config = dict(
    head_dim=64,
    attn_scale=0.125,
    init_std_o=0.00333,
    lr_mult_qkv=0.4,
    final_lr_fraction=0.0,
    dataset='wikipedia_en',
)
MLP neurons of a small language model. Each row is named by its layer, matrix (up: input weights; down: output weights) and neuron, and shows model dimensions 16-143. Each number is 500 + 50 x the weight over its row's rms, rounded and kept within 0 to 999. Numbers have three digits each.
Before each neuron's rows is what it responds to, as a language model described it from the Wikipedia text at the highest values.

Responds to: Anaphoric back-references
L10.up1588:422530569427497556466472430583551487457442434461512453453521447455543511502467529512470485498581471533519527497582501597520486475467468548538470516562427481503435521587550516571540449538469493519524474485429454486437511456381473431504459522548538423512484490488393482588479492519442461580571446576541482535442481542498475552479498487491558469462519471436516491475532487502441468494443
L10.down1588:438502557515502523509565520464516544534445450513550482545463548401453514521491464520471504534467564476451448583461440484504493447486390437462507476486443409638594484433469439531475522379473500543457466511482506430528400473492595514382470519471496494461456448484453454513533560526541447472437426456414507486537487538470511449552480533451466401475456507481513511523460504526554511552500

Responds to: Early education and career narrative
L10.up2107:504504454526514470521475482478439537489511492459532354494501460442491391604469553497504529492493555496586400480450474503474466497541443588523508525522637424540576485416474486527548399460449509447501450467582441549583558554430442496465612431578546442475408510539479458469508440466550465492472518428510524442478522456448568458481589487459474417554399496507511503475480434530570527475480
L10.down2107:532581516513452559546503563493519517527555547545450461489456478511530499488522554609531569466492499406537493573514541551458556490490603463517415492480490454458495500531539447455459500473508537489436479531521456544556502382444520570464393587469405517516499455562505543463561472450506405498505553545534415500452493429465458560449523497424525485437561512452619505465476419483496455506466

Responds to: Relational head nouns
L5.up3418:518456300544555468470522455511479534515431492477463545513515417522511535503555553522531573521511403513506436448453554570540445456490496474447433480483471511521465564559569572544566516497444488576499543544415611508605495452600456368459447548503478461462486468507511535453496475481428521520435488520488598475595511531458532532527508554479479522483410556442524426530406497569485533489540
L5.down3418:500500534463507587568483559499497411525530488527532433531502505435424498548509592497392490529603545493440457497530510468513513583434488472477514594522539526447421539405477448465399475479461522437479371518490504508519506481441483522437562379449439501559567472527588499573536518537516468469514454456472423372476510443422483521525417504540487459482564435587464528582478527409457516528429

Responds to: Parts of names and titles
L3.up3222:607404498502541494413504518501447476485567582513473545583482555476523539478443543506565544525530440571466551386476570531484553453520508509518498513511563500457473493576497494500429499548508483525468502503475562472466507389503472585392546517489425561410496541560502504474493450458521467514459552494499575448578463565401455502587504498488520574567481485451503528516513574452503521568474
L3.down3222:391527472503507439552513515559492581509457480507520512439489444447459397455518439464467522476486568527549495494526560440471540437464474393472440508482501422505537563422514416517549575489459461464509501479517480502581529572580508531555496477516568511536514457464518458435500597567500488430579447549441429548475468541534633573458536523457531450428485523496568457509521402506536505502549

Responds to: Title continuation tokens
L10.up1438:423562453535451486416474423477466588540431510442630506515512502588486527551484564448519532587513519561510506529461569513420552569517454515517505512595568485517515541504487510488544512492506616505550559521548509530460464497549584477446526541529533565444542565475491467492481461479579597494471609577501455409515487491564504445454497441596470429564476502515409413537519545481511492552519
L10.down1438:585541572571467523428510499457537521441609568430508544540503473501466450517413499546521493434505528447516582523508474399439519602537527440458423498528570472394547583389529452505449450409413486579439632502455494450583563483474520554508537462531464515498419559412501459524516512454553453512436472486560485489504472450491479573452580492479494467527514549449477497458479525487512507495470

Responds to: Mid-word name continuations
L5.up2033:504506464528460472462524537496517522522449493518516499584474424468509504514521497525498628518544541429539598463530493428447474539559532448428553614475545576512486486492530505371528536577476478469439548495567588477537573555479423460454527517476528611563476516446482479439455455457511505567493533509523456470580463466394537513544450463465523531438509517420460619547399524549568524527493
L5.down2033:429451539471545465495538498435498520515461503496499487423484584502489500463475514416480442514537493546456436488429427536570520496455477587585538431598554443474488479463451527608461453426561495506522491485426507443467486517561478489514514495504470483520482491503522542518564526497466485484517451464580505480421528543503487543476552498570518548528527472570562360476521453486469462474517

Responds to: Generic noun heads
L3.up1511:437411509493482466477503526514426461512474521510567493522464546573506498459520481571422422525519424408519521571467596508532473436517455501502543563403477553540516542491521484460484446529452540432489545529359542476483550592492504549570390399477588551500469499538487478455486451445497507484506641549429509548526489474443448547469606492513595477473501503584567417537552568571512590538519
L3.down1511:484455395492500593532452454484527511490505525480452536452524478504588548531430588502573611578630488570432474524574452488526514534525549522515619465496519545462576554485569514474509535542491573530469519430560452477443477425461545483488514420482476471504587516512396574485522567571430399429494424529534515560481472506626519436526484479471437532511569532492477550543505480503524541446574

Responds to: Predicate complement after "as"/"was"
L5.up2625:441459520453597407360486516589536524455477459567545541456481458454632546511519552458531533598589537465446566507474554448530542486480455488531471525511410458532540517455485545493467508539427519454496405484519584570474470496548505453561580549556477525599530513532497519485405571482484467423448532508522484599556532510616587512520486453492490547546459541413462476503527541461517513521547
L5.down2625:611522475449507559563491567393449542556538422457519424540501475572459486577493509506595502490480485455495480526485451461560519486490541547511464482462477406443431424496473453392581549480474511408455530527502363496521604475478510493433465484469458521445432496539502556570560431512506622487495507532452500507488542539427528492434450525523454439359486523533581510553423494476537562517459

Responds to: Relational head nouns
L3.up1121:411503514537507528436485514569438591506537539408464450453453515508495456453469587470559537482408444538474525367521520565585514494478521459518417523509502479486597479526461508465520388436466510526498513433440469562559507479513515510520514567505488500482528434511435462577445478594479389503430461500577378521489526516581460608528519518462439501529499523469392584520527592498554385507419
L3.down1121:573526455460535484568504538458598446530447464577539496552516460462499496548486434524508488502583533443545497641482511435424489488529462521479550448487483517468362517494504461597458644506497480470516499532572531509483472513501485476480455462484509483555461494504604606454525576378533577504581537503365550502477497482423564387489537409589541484534484475520568479562447392569431562493551